{
  "num_attention_heads": 10,
  "optimizer": "adam_variant",
  "beta2": 0.95,
  "weight_decay": 0.48,
  "batch_tokens": [32768, 65536, 131072, 262144],
  "dataset": "wikipedia_en"
}
MLP neurons of a small language model. Each row is named by its layer, matrix (down: output weights) and neuron, and shows model dimensions 240-367. Each number is 128 + 32 x the weight over its row's rms, rounded and kept within 0 to 255. Numbers have three digits each. A neuron's up and down rows have the sign that makes its largest values positive.
After each neuron's rows, "raises" lists the tokens whose logits its output raises most directly, leaving later layers aside.

L9.down1660:157142173084132082159064100071102128160129076111153108168124135109142116150164228131128143151092142177096123148127121182181119086129151111158238128146086150117134098110122157114097156147101132094152150133155091083116190121139151121101156175074086113168141154089180131119114122172188114119117127104174135162052148118150138067130170171125123150146142154136098130098108107109138147135081
raises: "phy", "ides", " many", "ide", "yn"

L9.down690:110142136145136175089142077145155127105166101073166044156164132163125150169162157085176111128091167126170150124115152130150127145176149157116136132150188124107138139119135133079142156122170098132107154112121169062138124105153110175089171120157083023110158164109138099116090102123119182092148109115141156153066086127116136150125081112166118165097060109115164158108155110083133140130130
raises: "ert", "br", "eton", "o", "al"

L5.down1594:108070127191121136113147104098105107113163112141110136080148138099145142151155187138122146093108113167091156121109167128129097134146083124165093098133124116122077162107173076133000164103157151116116099138132069142134124144133161082174145124128143108152078149079075128136204152164182110107084146113139140079147085057108107130132139160140131163088087125091113173131157107165177145099114
raises: " though", " although", " however", " but", " meaning"

L5.down1087:147132157122109135150142143137165107075125144160145098144170142129126129114065122142170162097221122145107173083140157159143074111152101113176103143117154109125141065148112090078137149124105116135147088139131195101179100114125147097130161099100086152142116129157115137151172081127138125136112089177113152145122138152117167134143122032161149161121150132109141136122195148141126140106095
raises: "ance", "on", "ant", "ment", "ive"

L9.down1143:159098135070130129091116170106111082106099125102166143130109114138125111063150192122097142115089048144089195124162085151075081066093101125164100215120187172086125169126149108130118148197123107128154105153118130119113197168141067087112091106103123143139083094108128136118132085136121147175179081178132167124117121103163145139143113059137149138110112105111110195114114114085122112088152
raises: "o", "ios", "ifying", "ical", "if"

L5.down718:123113058114087185079139135142153115115128085109136155154170154126172155193123166141096115098103110103141113099140114075146175089154139144115152112136098145129183100139136120093171084116085194118123167166087130128171128106085150102122118112108122090085106100125164116103141132075095167104137150100126148101158129128125135145151127153117108115121157137131090118123102118116131158167161
raises: "s", "y", "y's", "i", "t"

L5.down558:181149116096134100130132177121136118073150083120146113152160112139137074124174117151128111118185164190111167126123110156100097139156093110110116117129110160190140137121142069112133058109131125167148125143113138181150135129129139172146112144101120082083104127144172071092100154114071123138143097149131111091139127137112167155117089083181052119130127101111075106130155074151168120109097
raises: "ly", "ity", "ization", "ized", "ised"

L9.down303:129131154066163111125119122227144136098062156124159161130096182118179141110218098112103125143122163165050164081169114150121109118076076200093167128114099163129185181208123113104167195087156095113147056153170173179102123122124101117157098086143137104118131158151047101148174157161150103125173095172145101130092183175138122078104148101066126083106111159124129101153133113110122068089116
raises: " weeks", " much", " years", " months", " centuries"

L5.down1771:159118070132082124041135161160124152151167166085030125151135204126081123112109172131144084125231136174149146191170103176120108128131164144159106162091140138158140065106111124099152135152120103159138107134181122129159134125095102137100113113095168071132110082126131131136138038123130155124121089097164088139095162130091192120131147012116126133126098092129085082114170145120164146090142
raises: "l", "ing", "y", "ed", "ual"

L5.down1417:103133165131182154126148100166112105113125095162097115171145086135145148128135131144130165147111120161145158117131148096113116108143100048115088187141090124147061168112184102132237128093136136112075116114092126125128159104055135185099117060134123161143148135141153131134158159159159096137089112148166144160121163196161107193114127113131141171105178123071108136121121173155121149096171
raises: "V", "M", "D", "MS", "P"

L9.down414:128143135156199072124099175103105106144152151193080138097110090121115123109110136168070154106155063067194110130151118127127062106137152106177092108101244109118115115175123108128148091103156120158128110136071126129117154148106124132161139136148121132151131127116106142096134116111158131101138201131146133152112190175153153125147159139153067117133080180138153135187146061093117180167134
raises: " Joseph", " John's", " Anthony", " Nicholas", " Martin"

L9.down2067:114101115074090132175107155153096114128204101077112133172095141131053167139150142099169130116138112119153092076142126107136118167105143077163170160130143160203078120114085094105120159120146161181100107168139123129121184120163078082190122108087185140086079151093173076143119131128121122135123134133100068202047108118115076121107149082168082155167103162109144084130119097102166142116093
raises: " place", " use", " operation", " practice", " effect"

L5.down1687:101122144172117140125115153127140165125155126133111153109119112115104109106113147156167131053141128145115133123147144143059159107136113114203092133098061132104073134100140110071127092120154094109143110139137139118131160097097129125111071028109156180152168084129098159166139098152122119119182131131121192163115082112130132112159066200189203152091117120147135121088138202124101109100109
raises: "z", "za", "zi", "zel", "ze"

L9.down450:156116146142117132115161141097146069067089086118160153109155132150143108101115166197161111158157090142128134100159176169097121212098127133086180245123077099093110109127126106105133134147117116091122160150118145113170146121167071120161115203163153115119155122125113130111126130099110101172142111097169141111137156133057079140201087124101194134181131149138122138220156090209126121118078
raises: "ow", "o's", "od", "ots", "ody"

L9.down1714:183135166176120174116105133142122218124146157153179134101148103083060164111098139157105077072158085157108140154114157110098166129082208127133138152125093115141193072077098059134116137163167116124143164074089094150121161105162122164107139144128128116094096156148094081110130119171161130135146177114151078101173159095131152114172136141132095215122187140168109122188127179127149127138108
raises: " America", " India", " Americas", " Britain", " Japan"

L5.down1699:157114136117117132105100138144148146100107116109127101064141087085157147159110151068084163157161150089129147166147187136136165166123083066146144113100174148125166132091165079127169114113095147087088112135227126129111150102131127076136118129081113047184168172101129127086124131134111132151135165157146108126167140154111132108150144082126126169200106121075161173132124126170130208087110
raises: " own", " entire", " original", " former", " name"

L9.down977:144145085103203204173115132128113099098119138138137089105092221105116076181061147131157079127113097125108136063133121109103098104125142120143102145136120098124134168115104092106106091175166122123062163126110052168103186120144141122156109164097122108134157157113104176116135171108144097117168146139104105142178148117139120172093126145150140131144093104139119108132107127125148175156119
raises: "hip", " were", " are", " have", " include"

L9.down2092:072098072089106154101120111106102115068107175143109129119126177072153160121150095097161115134109065151127188142097075118121145128121119149121090099121114096065182107139121069111154141104151159143100139110118088140110217170118149131140078095077142153099133105098081182134131111139113148131075100166160108122100168115147140092114126091183130150075131183104120157176167096094115205096107
raises: "ato", "ç", "so", "za", "to"

L9.down1945:159124198071016086135150190182117134138135194107154116083115149144129179098120094132151121121061147116143159172173134148073121144135103125174134145111170147118084133116152190093140122120112156163120094114105133127156130135120101178157103111127116184135112113074211043119084118117086164111093140124116140158103089149076129123193152169156134112122102134133146122100152084102126110151174
raises: "es", "ments", "ment", "em", "ered"

L5.down1449:191125109157088120170105122121109165093140128104183131118109117108141114100066113138146134180151129112134138205128166129191146127126125120132159169115132177104098189122121142078111096169158114131125101141132123116132087124179100040160169153084123119115040093150162133086124140122099130107101155126182140138097101115166065143176141095181113149137118153103121155135187150186090119074082
raises: "-up", " blocks", " homes", " up", "up"